config.toml
num_hidden_layers = 13
hidden_size = 256
num_attention_heads = 4
num_key_value_heads = 4
head_dim = 64
intermediate_size = 512
vocab_size = 10590
hidden_act = "gelu"
norm = "layernorm"
norm_place = "pre"
norm_eps = 1e-05
positions = "rope"
rope_theta = 43100.0
rope_fraction = 0.5
qk_norm = false
attn_scale = 0.125
bias = "all"
tie_word_embeddings = false
parallel_block = true
init = "normal"
init_std_qkv = 0.02
init_std_o = 0.02
init_std_up = 0.02
init_std_down = 0.0
optimizer = "muon_variant"
learning_rate = 0.00836
lr_mult_o = 0.829
beta1 = 0.9
lr_head = 0.00748
max_grad_norm = 1.0
warmup_steps = 200
schedule = "wsd"
decay_fraction = 0.673
decay_shape = "linear"
final_lr_fraction = 0.0
batch_tokens = [65536, 131072, 262144]
max_seq_len = 384
doc_mask = true
train_tokens = 592100000
max_steps = 4762
dataset = "wikipedia_en"
MLP neurons of a small language model. Each row is named by its layer, matrix (up: input weights; down: output weights) and neuron, and shows model dimensions 112-239. Each number is 128 + 32 x the weight over its row's rms, rounded and kept within 0 to 255. Numbers have three digits each.
After each neuron's rows, "fires on" lists the tokens most often at its 100 highest values on Wikipedia text that the model never trained on.

L2.up455:165170153091104161158185163164115160115024083150155095134178116149133141099182151108162170122148126105134120100080159048108132087119100128111138092147058098129143157144130115089104198125145101115149170165107165126115160174158169130167099121124177052141060161124132125157133142093196216180134079133117123145157125122112173158126087082127163162128142195046115136194102116149131137152159
L2.down455:189125136120129149159178170096119061132091104093132113127117125147094168132163164160110157080072126129151116089062200121097152127121112104144112138139077083142149101106128124155145162143125096125073112128158140193112142107159136159133090080122152091124109126085106106197153108111199143155093120134126136159164143209122134118147120143151148158155115206086108142162076175142122126201156
fires on: "in", "j", "le", "at"

L7.up193:084139100132150132121154194105111116127146162104155122153102196147091160190172093137034166131164028113099150139092131150166124209126137116161173151122133129183128140144075205200107182094119145141122143114126138117186119044180122153186133166152134100080140120119148103077133131105082146147103096122116133156152143131160137101105120196092104134061122157110137097094104134127119176125101
L7.down193:141125075161151195135163154094144155105199144138080082162137085166148156158098134114088088109156173144120117111150116122129148134155180129117176120196091111216114173140139155143065109068149149092143121107142135113151126154143164127092141163136140128109115075093125124154126093128086074159128078164136138068139160018112108065142121057079092147103131120134098117085122139084136121110156
fires on: ".", "\n", "s."

L4.up225:171138129087109110139110199118149091152080162169126153122081114108134103148156178097120102115152080119126078079068137126130103115149155103070110122098104129085137146070120147121141058096133167081162190141152091168122085104157107147110066085181119120086060134153094148135124126182192083175162099137195151202212115118139080166154113104160159091122102173137150146153146162160093126138115
L4.down225:073136137076158109082193066184139160156153099104149122108106161174162145098148173089131097176135086098109116076144123105142099110104181066157126183132119132158133148090128132105176136097149085174087107144137132126111106114145180152154163132103156162097069145112136131115125148124116188111107066105107087128133078211115176099148145118155178133137144100168180132166148089076176139135165
fires on: "e", "or", "ist", "it", "i", "er"

L4.up498:103134093167132077116107134145105079129124128136122135172164181146076150114140224085159078167166110111142137151147178109109174099156095127126132116194114158132148105071196112143123094079128125158099070143128135134112193080130129114099098106133161101082111112141133112079195174099108102121164130133153108127170122168110099104157122122106106185156156118160101126137097093055102128080111
L4.down498:121161058149124098123035119111167062164181074182179145133087124157132077119131114127092149108176110129099169136120221102129140127113133159081093124084120118126120139110131158126081091045087144157149064132159155095148125150127115135165093114141158172152058149172121177093122140142107128139139190085145130143123143214063128109120116146092140128105100193131152121119096099086070159167085
fires on: "f", " res", " imp", "-f", "F", " conf"

L5.up432:124068073152127140117114128154104103088194108144174161111133105128177141167151121111131128104118063136119168131134171139107100177044127101170131135155169155138150149170203148124144133097083104162186105082167150137121130120039107101147142135124138150152096129126109116221145119170130137105177057169059113081123116205090113150161108140146084148157124140163090147082117097096094154137155
L5.down432:113100088151193145113158081160175091120122105097098138137139126107080096073106140089122122114037106127154116122097124095167179132113116110147148147100102110159144091112139092132097125110130144079057155103122080138115154085120136151151086144159149199176138112166166129111138146156098074125167183145193104136103173203136135133094104096157128139093109158160105193162107120106152099162135
fires on: "y", "ly", "f", "ed", " up"

L5.up52:083107111164174139164114130119172166055076114086126131185146130123091130124150137123127075070091169118045151134126062148124128123097073131108117126102126172109116129138037120103089119175076141148150133122149154100123124155140116166158146145108106121164094164093119082140176122133109102096080154144180067169103157184095153157124117102120084092214129161142166134122129128179115130143116
L5.down52:125064174133116156115142128127108137095104093099107115112116126106090149134126155096106126074072169109109093150148133153098114155157063160152036091134112140140114124177143168133125138176163092195132107126161124151133096141141139166142161142189096174143083155170132149088194070104064123136119130104156132116130127170103105139101117111155095132131079155191116159152134127114075170126071
fires on: " the", "6", " n", "'", " close"

L4.up260:108139145179149097120081098134174141138126098176196146167132172134139095104158146129130085173100137131137153102172154119139109127138112189117175097120128087093110149089119168138174138115153110159098149091110166082125151061113090198124149112145120089127099144148110079112177123080072170136095101179109098142056177135172104117124149118149131144084115100089142113204086141109108127146123
L4.down260:068137033156073129125111084092079141153162104140166105150119123083077101111105144095078103126143136153145122123118104132197142171149145149089134162137062098146179068185209147122156149106115136128064091119130098111129128154178082140118150104224132146142126158130130120127128126108171077123119131123124144147100140101165151162146158137067146110127165154124183149119189176119097110151186
fires on: "–", " disp", "-", "2"

L6.up329:178131111117105155125123081098146154132136100146110095087093156073119122105144124098164177038135169148155124135115140153117104129093138078125074145102142044165137151079081101134055131169075195099197118132111130111083158143108184139098144139179101089121188133139147146183099132088123142095136117115135101140090093132158105108142101100146151190141109149169145111138164153106120151128120
L6.down329:082123089126200142140114086094178099191085106140166131103097116150087142146112091091116142135191091129083151218158095136107138111103122165164100111149152137120122216152139140113130118071076131104100099168086118187126148180149157055130086063124133101095130114115117127123132123136111109085121130173058182134159136064145086141107105088112148104174139101176176197084101123097127081106117
fires on: "v", "m", "r", "ri", "at", "ev"

L4.up185:116124069103136178138184106157088132142107156139093152127132157105076073159148101111074144191059158183093128143113128123089080125094147154100126129152156067120141105145099105157120093079145123162150128108143174162182158157133065150136145204092135080155154146115145127137158132167183129175128109133135107143167108104094133208094113159102133104106150148137141091121132090202154079184165
L4.down185:122152172134145120112233141097084143127093124131134127142108130157116071124098106116120093122088136113144118048166164138137090108065134162100133151202134121179115117137077090147162069189130111156163116159115131166187086151087111116148105179079151092128117113106127158198134114117110145106141092088131105109148125136156155124125158106123106104164129154108113118098165110173138121103101
fires on: "1", "j", "0", " / "

L2.up54:136066100140104130129157143155083125070059155108130163109153117051098132158154134128075156142161129120126129112126127192140136157084062122133135132146085103159089080129157149166083094088128159053123204059115139181162132131147146076147187096093176145149150131158201113130108140186118123099115114108171150118140157095179161099103140161088122129158143128196087123117074087142129176140093
L2.down54:135035145133153139156165165096125156096099161130102088149117078075085123147120098134112111138154111124118094136126108170123111168069096100104142123155072122121099117133142162126080113128114184113090174123149130182136141136152141068147162116141152131189161156102160127107059112124129160133124120095151172089106158069118115083131160143127153190182097156167071090111129170141165203129093
fires on: " Pr", " br", " Tr", " superv", " Par", " dr"

L4.up505:155143152073116120164137159117172126106126095097118178132158110075113116153130197097140142122161116035124130092132079102144115095147165161166053167106121167145137137141116064198125131130104107147161160180147128125105137167108070141060142110154188121102147194188135124182169187090144080133084123097199115096128143146119095099105136180148136125122135103122097118155100132148159126125145
L4.down505:175150140097137090148186116126185110120175112073125141074148143147132156148172172136080165166158124117117164130166111132168131133154137177071131177162080131118139225155114130102108143136141144102063144168136113106134116130092077077111115139221121089107113101125166117132082142124149144086116105103136141137176154147155124089081150136106108151157159148144082132075050079103102138063143
fires on: "ard", "ost", " −", " Muslim", " Arab", "ull"

L4.up240:132179133137089173110156184190086065132090122110172106148129097183115071080150122189117189124117055192126168116129133138147085071136139180108070123152129106071132125091170142097127133137117127127102063132120144172085165115166123103121114150073137125169150167130150119185141103132133115136155162139102132107162074167106144157096074116067154148154110153120136157145072106128163084154182
L4.down240:184044124107134083097168193028159104116088159140124143139182130134071165149122113143088144064121168117194164068133142068185173162094149125161131089142179144156118121178104124094158103149139131108129142154059128128142158100086207175215007062111116096103079152126127130179099117121143119147157123133127168110140162115155150177128184117133156115133161118108132115062126122079086155110099
fires on: "r", "in", "is", " ", "j", "it"

L9.up214:121109136124168104131149120196139122107126121165153135183141194056129147111128197096121115117067070114125095133158134124155105109128079115110184122183131155099154178136084114181190143113105082152135124137101161142166114172143136083061116075122099089119106136144109111120144104115119127148122098109111121095163105142099183180105107176133127160174123175113097095124207165127066175070195
L9.down214:159088116110167061089106068122132110154139117198149120152163147122139191189084123079100109094125126106149088177139118099120178145137128139158091102084159113120140205185138139109173112100079103152081161165125107134134116097115069100139092153125118138140102078150143117171105140132069138114176064131160101102112166138155120116086098118126134161128165148116126153126208112138166087102214
fires on: " as", " as a", " a", " per", " rec", " the"

L2.up330:165104098133104150080138154165134116131134133137091198088148137108044175146135095182075170168146155120140132126139143159089156152189164157153146081142087144138139158132094101152188137137154114120084183112069152131076151134151084121138129137067083130106109091163096154159119138126114122117165137161165107114102158120196187120127113174145143130096137155190074133104156093115062103155121
L2.down330:132145136137121116113157124155096127158074096122123181095159159131116148126179071175123083168105165158124104140123097146117165139178148144150114118095077132125115117162112097156173106086174108074159155144064103191120104104115124145110124087062065111114130129118070105173133164166164121147176119124153137078118097153153150121122086157165133120101160147145088117129148114122109181190109
fires on: "om", "com", " par", " Tom", "ast", " ste"

L4.up79:128093177201105152082145129101115158089164157168170131123147172111073152129126124140154169114147069125096173114111162175105064145105097135125117179182127119173173090109134148131119144157083118152120116131120076114173144154187155138155172103105098148082145158076123163135098075121116161094115115162138131123137160136096160165099090089100176099151094034150131078146128126127135128106138
L4.down79:092177040108143061115137119198156113158163154124163083134156120167160110177106086118097116102129147059166163103138143100147168130160117128069092076132139133135100255108134105152108067111092131098059144134144148108144150135141112149120084146123123150155122093146143117101125114132117118130120110125132108105092118040128089121126124131116168127128147142100074143107168136113147140087182
fires on: "\n", "\n\n", "V"

L7.up510:143164101116169171097136118174139079190162140168150073120090165113155080104129125161156168168165197116178107093160128157152159098114151078090076119097179163085107134148107058139133147062144119157146133110143179173079151116178183130117101128147094111158175148124122127086092138172144112104130086130111090125119106122124169140178165069039118090147145147114157157124067141154057170100165
L7.down510:139171157113135174075098126163063049141094114177121121123087136157115142211099120153102144133107135121146161145186103132120121051159095082118123117111185140138100134119168073169176148119139079097116128125101196165135101148098119124118100141097151127124106218174157097130104172098132102084121153148127074067098100170182136125121136130096150150083153145165136135138148133088154148120117
fires on: "s", "est", "ass", "et", "os", "st"

L5.up166:187106148135071168144102141110093158099128096120158116148089123134112099137192115125099105096137074110123114171186147169076076182126152170121152121161146066130124072164137130170106098056127111071187134136180078157132191129114152082108201068156135142116149128133135139164092144116113148129060152118122134145123116126176086104107180170116073152096123170155178121142129089185165137172121
L5.down166:104097126053058196141088136114093150122102150117212129130109116099130149106166118124163083099094123096141101189187158176114072176084134144134054072083053125170079133185133218110110155107100130116150087122160149155134132100117141110112142155100115149164143187178141155140111152113130124088090137148163132116110107143158120146122134144107066112135133144089161077103088181153136118126121
fires on: " Tr", " Gr", " br", " Br", "r", " Str"

L2.up322:125160098204089166123142144139111094145113155128064148132183123135119159137076120124132126182116168122135118163134117140159089116142161107056121127082139182109108088123134099166089088108155220079143176127103134093160102117120131102086099109158143149153094094134109128158144167111185137113161074157111087156115091079160160103124132062088134144092105095112148157112125132139040138144215
L2.down322:136152052169084142155120139111188102097141101121146122121090132128099166095105127142128120127169113145148118147169087091131089167105144157109173073128199120117132112129134098138076161096135148123140174130067142161172119146139156154116154141111189117158096117094113125128120127159123117140132069119100194165074130184126089125113125118140169125144106072154101161152124116068107126118167
fires on: " St", "St", "-St"

L2.up323:096198101123141087095179120108116143147145148130107120124161088071121069136091149166101098140117115088120122132114104151144158152149050148048135160156163249145111054101132138153178102120115136141120160136158081089148123068117166128166132092121092138153194084124106159132152150104115068112118172115112149070099077138115127127134128091155049159099156134195112166107105134076122140121178
L2.down323:166165147157103130090159172104135145164156104114139160107136091124157091143141116113050142207138121108181110129140097132204088100186088113083119129111116162150139040158091152107168107139087160187138182191160122107145112063125161094142087084128096130112140196170110182138137111126080149089127163144079135126149137208109177152144130126140108113079117131135144123089102141131114112154136
fires on: "2", "1", ")", " census", " Census", " in)"

L4.up356:070093142114145131153112160148092132195138140079215144151134195104072137155178178136170146192134126083129128121158190126163127084105109081117183151079163115134140134104137133115190120126141103141129125114093186169100142114107119108062137148076118105161146124153090138177132158132125123171154083152133180170066121147172114141152189129095112091105125127159167136099086113127159118110085
L4.down356:122137146117095109177117078164057105095113147088135172087125088133168120139111212147108141117140145110104151140183135114158172078139063088114148165104103059098153151110154144084145156153126147132140101121125140132066118143084144118131174137148196083159159156115165107120127090119136145155130115119180175111131164182135133128132125113078079048170171123113155070126135157080128139106132
fires on: " ", "ell", "all", " video", " tri"

L2.up510:181089116123112116131170136152117119155148203128161193082138112163198127194122150110119134125114112127110114143111144130158077108083178105136115103138091165110129097144120134154121107105084151160137171144150129094125157140073174129153130121103155115134120123171085100127131096076139085135104148165125144126130076072177135175093096162095100142141170075116181127144158126071117054138152
L2.down510:165117180099091165140132059099091140101142174106166116098146135139198106075141113128106211120154104145170145145147161089185154153097137116127160084127122124167119112109170123157081085125122144144152115125145120122114082060117148151142142115122153131205126128146120177117130111094134100131096146183168228120121099090155071210125119184072103095187142102138166090105171093117118109114166
fires on: " under", " lead", " general", " chief", " Chief", " held"

L7.up37:165074105163106073104172088124149164128071141111111125059153172098127077174098104172143129160105112156135162132152089175147148134152080122128077127125131119129087092117090141086058166110141158167172136088131123092164177109156139124146168106170084076125114174133052165083166195137173141154123101138138115104132050121187107128163093087162062176147131099132175104096109098151143126075139
L7.down37:089108146127125061104122119128135116143123122099167107110130113105125109161123162124097125071151175154166153167190115123157125111124134144121093083081150148152082105138131098147076119084185058095093136112106113138105153074118173128124121138151135138206128134169110142076089144114135159145114089234084119158124118169192111156097188103125155095168111084119085134089120163089106086065098
fires on: "er", "ri", " sugg", "ey", "ues", "-"

L7.up427:133144162074145153063147175115103184121125105176108165109121143129066125090130153098154146136119141121183116110133085141110190144152158135071185158120105146111144125113157168126131116188105131169145188112088043191125137176130134149088128132080103183155055129139101089070200175133135111099153132119113096165162149079186145150172125153210144122124169082164059154121094156144092132105103
L7.down427:140121175149123125160127167077140138079080066062087155112129104174115148149135157105128109101143178164162138118115135075180184107105172068080168148075157094110110143185139159105147119193065098107153060073178086175162066109157166160137121131122114072106151184129128095092181133176087116180139149106158086122114128162141088152170137117116144090073069156116149147119174091115135138114145
fires on: " and", " or", "s and", " and T", "a and", " to"

L5.up269:140181167122079154115096125159129150086144139111123132082116152103144154128143108149119114127143154117104136077107072136113110161088113121150168141102173080166183185102140072176131036112133117136059137141153203162134135086136146153149100090085200119172179137106122109149115133120183098154132145112107083110108155137149116117090154173132118153091140153152061136113096154125146128077110
L5.down269:130140088183174121184135202152135066103090171089110104136180152149117122072092092057148128125079114102127093113153146055094136126125094135064126092135153110092050098097133141168108104133182076167143100162161084080164126127119176125122148096179113110169070081157112173166150164168094111112125058092148187134125154183079155109179135153156148137150121099114127181153120149088114126109102
fires on: " fl", "iss", " caus", " ex", " | ", " |"

L5.up365:138136127137151156187096137093083104130126145166148123132124111136129142124114108193160134156150181153158100124118182171058153119112175083142137044085154142074195166163103117170202099122195142101147074137144144120113158134116162143106091122092149166136140103168123103169103157105137126175111115125120144180142139125136101179127186097094167122142139157093081134196188188158084092173096
L5.down365:098182120132118112114130115150140101111107116159080135127137165099140087130068139116081094129165168131152122176141106153115101141119145084071123217140146194119067151164154130109132114119155117121102169064171147060169153133114119069050094124130143166142141098125120122111162174120104106086154142144097168129141162179125146081146156103151166075053193136054081142161151118179168095131073
fires on: "it", "et", "ort", "ial", " caus", "est"

L2.up448:136107122129107166120161090089135118138104162138109159161056150099086146163164139106131189119074136144129132111166085168063070093092109153176098167067133102143125090127091117092078250126086173132182137166134133139153068142150168115196108128143125160185141154109095100110138110130105149105126183116128087074089154129107125112169121145137141158180140129133149119181132076106155090126137
L2.down448:163121150124067144146106070170150102085082136154082115150135181174106119167152057114050113192087079116138119127143133143136163084071149113170104139143164122148172132159066079090103110155181148109114099117083111168171111173090105095173076115144092131181131106163099107150159112127116117165137184160119153077107140196129154116109128154095185133184137168117167072149137110126110111149144
fires on: "S", "V", "M", "P", "E", "K"

L4.up418:146104126135148151105092081076085094098134118054109108146117121104150093150098189125093148187131095087225145158108120161140164134087114153152103134153146151120163098198114088137145070083105153141189132136154143155096101090137109132172143154100080133183093084101132179171090138201126094113151157166070096090133126158133107154085133094146150171101162213170144112182098080108125128146118
L4.down418:136132112102084150112096128159155109112104161086155125171106139120199152147103180111082141161128140132080133129136151172110193142107136128153112126162119109129148117116169082053109164128106124134157099128185124121103113083105141160121178132156167162164140118142075111130121135135115129127133126115088082067152141156162097161190180126146154090082164112079116168162133068146139086121200
fires on: " while", "f", "F", "y", " season", "ilst"

L7.up201:161129195112131089111173137131110156105110104158132167151090065089143181105188112100122114106196048139162142202127124082035131164099149103133160197061129086100130126193083143115141124134170125164203131122111096178079130092134144142192136108199150142146096095118131119098134056153139152181182149171144151148133148118105171147153153140163095074121113089135140067109083114163118161176095
L7.down201:107140142126170164089096120177129121118235155096168073146106077116108162120170179119152147071165132132105174163134145089111100154194109132089061121085169105113171054114108168148095061111125043138181183151192111171090136156157183070067156095132167121115108150175162123168128091107104138147194100123101139141172153154125101123109104114165175135134106067127108102090137151171051098153124
fires on: " on ", " M", ") ", " and ", " of ", " to "

L5.up480:118225109133160117116180069150141149113117136170143134154150115143099100170142149156130074118141121139094060107152128132158104081142118154121057102169156156170143152166160171130154085128130039105119145075107138137152088101078156134093051117105083175100106156137129167093115149155122091137164118106140146142152125086137146108060085106145128077171192160168129178124106161142089161107131
L5.down480:144099107071139171106120165117093069122093113168136122089106179158167140156123108079114120073148120110165128090148170144081129144126177147099135098128072132132096121212159071137086147117124176112125179183181107130078159144110133097112171114136132131154121133157123148163192131168139101131131160111121148141143150081108193076198136109108147142136073059090131185056139104129135122111075
fires on: "0", "1", "2"

L4.up315:141052138128101087143155128129172137149140057128151183088131172096133070151133127104109149064097117171140187095148090155074132103089138137155197128074160144136115151135084102099111146085147128152088114153118105147093161166123090099165171120062107184137173122137148099175114150122130116138143130111101145118060173084140119101081207166160108107104119092197096078107172187176136133068149
L4.down315:052158137076089143191148108136094097135174123170090077104134176155145156094109062162048120156054109129159135127091147177140184102105164121119056142122112124123125130096093115143086133192153132116128110125138114131141127160136136094197153112134133111107135129076075106150102108091114126152104130129142113134106121169149142158108099109025107151218149174129091122123147097106156162175081
fires on: "P", "K", "==History==", "H", "D", "E"

L9.up438:125157137103148134119101132124170076123124094156160176161152119122110149108098093132139127110143095108104109140110071128117153060151115166125153148212155145091162157133064160158122192160119106134129118150126085143085121151081153099143145145112085106115082052127090156117137096107137131089136077099152149135164091149114124099104121149061105124118051152192149153142110103122117162138138
L9.down438:127127159154085155083146109098104112139125154128148102160059084100086172078116132072056145167099121120167144150100112135111160105092108130168145142146154117124140148105188145219130129133063155148120103160138103151150092151136045093057163183107099184173162099166102152132105154148111155170132122115084104155124100168153122133167180131081093110107110137165068123179103114150124119108101
fires on: " a", ";", ",", " the"

L6.up462:130129149149111110129192064118176173144112159162180127092145135117113065095139153169155171103081157124148163109196112121132091130140084132143082175175182137105155144161100119170092093145132162163080140068081121138173129178170076091137137121138104135141139074111125098134200130076159128107124102107058154145098137166152094096135139131162143112126151110134071141186173153158151128062158
L6.down462:120129104191187171107090100157144094129169107135112128180148131100138114153069086052091098121150114172168090101099174069152126172156091178090060096138143101153125144111081074103124137171205099100170167158108133110105133076140116121143142123101155163195137095149113159097053147124092144099122102100176136113127133070106165119093091107112153167143172155134107113140177121121092083122140
fires on: "-", "er", "in", " points", "–"

L2.up412:105093187160123115101118117125069156099131074144151134150156111101124111126143180128119095123126105142191078098077080140150139105111127203150117142127137088151123110084118076084142151170072134140155170066143121165124100146131102122119140113164131150160111098132140177133175111096112125125086117160146164172120071176136226145229110101143140136126148128114128090124120200068067097098155
L2.down412:119128150125134156081118124105096099111146080182127157108210104104112131146161103105104192133137185086195150156125127169174127129173152085142097216123145127161148065082141103134102149174144109158158078119165143165140120119119123108116073112127163091092109122148147130189144157118108154124133090144096133201103079198105127113138069174129100134135151098136087054103151169131143118174111
fires on: "A", " vers", "rib", " list", " may", " sugg"

L5.up87:040146125100083133096108106113143122063069169186110103097153139073098200135097119183152105145132139138109086091094096117142141141132100135115128163113150112131150096097135116085114128131115072107148136044127095075136157153099115129116168114173100138116109146156165112106105084084089160106163187141129126141092058152078176110150155129134134145128149129155182133106121122156130125154121
L5.down87:158106122139146127105075178143142133191129120114158134128081079143132173135136121117174130116168149106156078150147147107134156139173121159155070075117181136095085152135122147121093092088148086108044136179109155150173120112137188138119138138131125148162120107097093108120120093077081144127112155154147091155080155019063124131198105168087147133147148099133044123114112096112147085138098
fires on: " '", "el", "2", "il"

L2.up307:139104136087133099134132139128123152154175162083063171103162146112115117143092099147209161182135115196159148167097160118156119079120160099086124126103080102127109132095122178137107150066093127139130096064077174154123124119177165122130089141140087161174146167175090096146146139099127126115130136139132167124155117081099126143119145127172129103115136143100145155183117104107104079161052
L2.down307:109175129139118086145097132088147089111164133094112164119102132087100118161044146101155159133117131179127151147123137159145099151165161117166130127118116099103180100125128122108166130159143165141141120095064085150121142098144152151144103152114135164115155141161085135151101115071200095109123154147150163177134142144167129090113169114167130113101123142134209130105098139112125053141108
fires on: " pl", " am", "l", " case", " applic", "gl"

L2.up224:137076128157131101175110190036130184149080180118153190084122097113119118101143100144117132154111128156112079124160101175122088133144207066151091161094139159110145125115127121151111066142173110134135110064142185124145184129189163087149154120150098097125173133179078152123098177066099126128076082122172098126101122139144169094128164154123099148148099110091162067138136119096115145128132
L2.down224:127083073122120112134150153124094155090067182140105180073139099099160131069199089148092131130134093119155075119198026127157174065136129144180126104062132115083105133128148109099150068152143124144129108092109201128172155133104169083149131119181104126133178132195118089102078205107126123099099111160133152073119150177118162106093180142090117142181124102133162105131113140090122189153129
fires on: " en", " ent", "ir", "==Awards", " enl"

L2.up429:102135111152093197147098116165139132090160083095166182154152139114095105129085127141196137137110077114157132122099047136086140148106132119167136141174107150026123108141160140138051049090145114055120076051182124105114134142156098089078131114116133068147110169141148104181167101108125128104104083139191098144108103142146178114112131071171066108185103184142188095144083141084125127144183
L2.down429:111109121150045200113147116163123108139118142120153127179144185103114119143098116155134089129170055092134133156111151105084123143168135161068107124152061108048153103123110167154128104084063080136106099077123145140137065112139109116132143080119181075192095156151172130164171151088142110117078105105130169151120091163099157125120109104191080122170126166147122111120092147101165120124176
fires on: " Const", " ex", " const", " str", " exper", " sat"

L6.up120:077150178146087036097092081148194151112148131200118109154176153178120136094120120183118104163161148183160164172163133095186100116053117143103123119099108165106125060164088113107150143139096152128152137130148144143172130123115081149167072104140109057074090134052110120103166086086115098117140188153128125153118152127164096182161169140170122109136138124142131125154114122126097143121176
L6.down120:135096124153136133096120091143110192090150113131092128106119155197056090115070146058149093155133103093170170126137113136177107147133146116143097160140138130172132141153122082121187101153077131155080113132100132159069141172152037124174087116113141122115166156154151119090094129151077072064157146098135144153137132115162141142113165081116144083154178191138110173157102094161140107171103
fires on: "p", "-", "–", " m", " p", "ip"

L2.up427:074105132138085105114134108101110132119107144138169159135151168129148132181116121102151137121210122099106163102171147070151143179097123049129163208170148134121145127070080066141079124128147153080076119127155100138138116116084060100098156152134135100161149138113086108070119133093191153136111083191132083132112097180166191141198091123125122144113128094158107187147081146062099122153171
L2.down427:074106111143097089132158088126114146114158147150156133150113145095171108204085141105133104139251120093128167118175154104142139177100150111096103214132150150108126129081102140106093161134136123134080166155147151175128087097131114142114145185136105120127152118138077046090103080095119145044127145195114093062088168143100136129171117149074120146128179132123127154113087139127106110088177
fires on: "-p", " the p", "p", " | P", "===P"

L6.up131:120161174130146109123130166127188114100074139101088084132125181138116099116154121152095102143143134098156094141097159115165112121135128108091096145121101172128110141066137109119174076115116102140135093149165150135137092118112104131234093184113117143160136088082149134161181089154069124141158140152180218167153156135158098135099080126105106179126150184157092152144113151180085171179110
L6.down131:124113149099145115123124138129135127140189225132141116089122057106156144095112126145148104132179110105156127086098127120165187124137117096147139128122160142176126132109172105096133175078101077118143182141144145089000119146190157138141123103142160206193093079154109081125107121104124168141160106134160122174137172084112158153149087121161166120164127088159122107132085156175113142112087
fires on: "it", "%", "pl", " league", "ist", "oc"

L7.up44:134092156075150079161153092160087106098102144142081146092198118084134107133130186141200171131160094113100128081153126110147174127133128086128176156128148132191127136163118143141130166145115112080103113157149095132133067149146135078105190206132113081074088107055089094133114115075173160101154125142110137168108129187165142139158083215161112153137119072138105143100148175157102153127113
L7.down44:141127158179105083121128082093130107075162094141092139116125108190186174193086125188133122089216107139136120136161142097067161171138161109100095134203113120137123146125106141152140184122182093163097110156157149143127050138127078109117158188118149132090127162187130113116079107077177154097140090127125070091111131116143166093194131141067161176136165092130136176114101087142125085102146
fires on: " P", " p", "-p", ", p", " the p"

L2.up170:184142150106092129177100153117072105084132109137099168148152176119091099168131157142096143189090115143121136195120095165083118113137093166135114126180182205126108123132095130131064117066176146138113141145124108067091137113140118147120099121166138097170134122130153100139131111154189102107174151106114076155069130129164145180048140154167120151177072121122164148112140158139091107113154
L2.down170:205130123127117164171136135065072130121158110111105116168155130142125165103119098130102149210169119094127128174114156157080089078185140165130190136196115131132112153155135139127079064111179161138151131137135170130037103123144133121108147120176142158189101078156118082090118145165163113090111136158128158094086108128163116158066151136141165100146147084161111127136162140136080126103211
fires on: "-St", " third", "st", " St", " Second", "ifth"

L6.up422:133125157103101176148123168102083134173109200134130134159150094060045131176112151100141133102164116113116138118139130112085119142080199087166157110180131122119175161095136128129075156105175090078166141159203144134205162086170189176153162188155113078155175189147111134109126141158126151111149101116167119156127140052109131138072161083092117097095093103113109126144132132191110100102116
L6.down422:196094141107115147134139176157104117127124151139157120097098115099091099139125102065130151169160144137183115150161169136168076123107151147115102165154135115054158252126102154132102137154127124123067088118188135111154085106136115123140113129078137162167131130132126180144131123151107106158123140164148098089146128045170138145112131116085098150110138115123141137088144105100107127147190
fires on: "\n", "\n\n", ".", "s."

L9.up250:149151143109137115148147144115098137139160161130135080106109159132056158102131126182069167136140097124114089136078112168120172091105143168129183203163125145110140171153103156145171131144145098105133203093163064123208166125117123164050167059157135142164052147076132116066135163089158107107147122140092099117110162099074137104177115199153072101134148096085164106143128118184102141196082
L9.down250:181142160132096091149071152178113126109082095121099184209117106145093167086124118107086181180074092137117099079114146133124075192146168105138076072138156113117144050142125134146140142128109126091174170155132126151083132108077101130170132100099096098104140140124132120171172160134116136120109096103063139089144116176184107117148119125097113129114139141133154126134115155104138130155102
fires on: " and", " to", "ing and", " &"

L4.up103:103173141145109111143114135126158108093111125133124118123159135066154113049154112089134119174102087121167109193125063146136148134154134104132129138142176119142122074173122167069130096102106129120155143098129136119127174154157156148140108143101126102168199090140107166188083101117194182165094126114110135141131075155198212079148161099157132157127142091073090087131167084151155168142098
L4.down103:144206165192100134188089111083162101129101156156156163134141129168114099066084114169095083131148169131115119222096091083161168084134143127103123130143134127069132109142107120151173111147121122149169106103133184116093151156177147111133114165130110134153124153105086105140079096147163122158091107079164151143153181109164152108143108105139145159133114107118134126132082149118118146160127
fires on: " ent", "re", "et", "ir", " Mir", " se"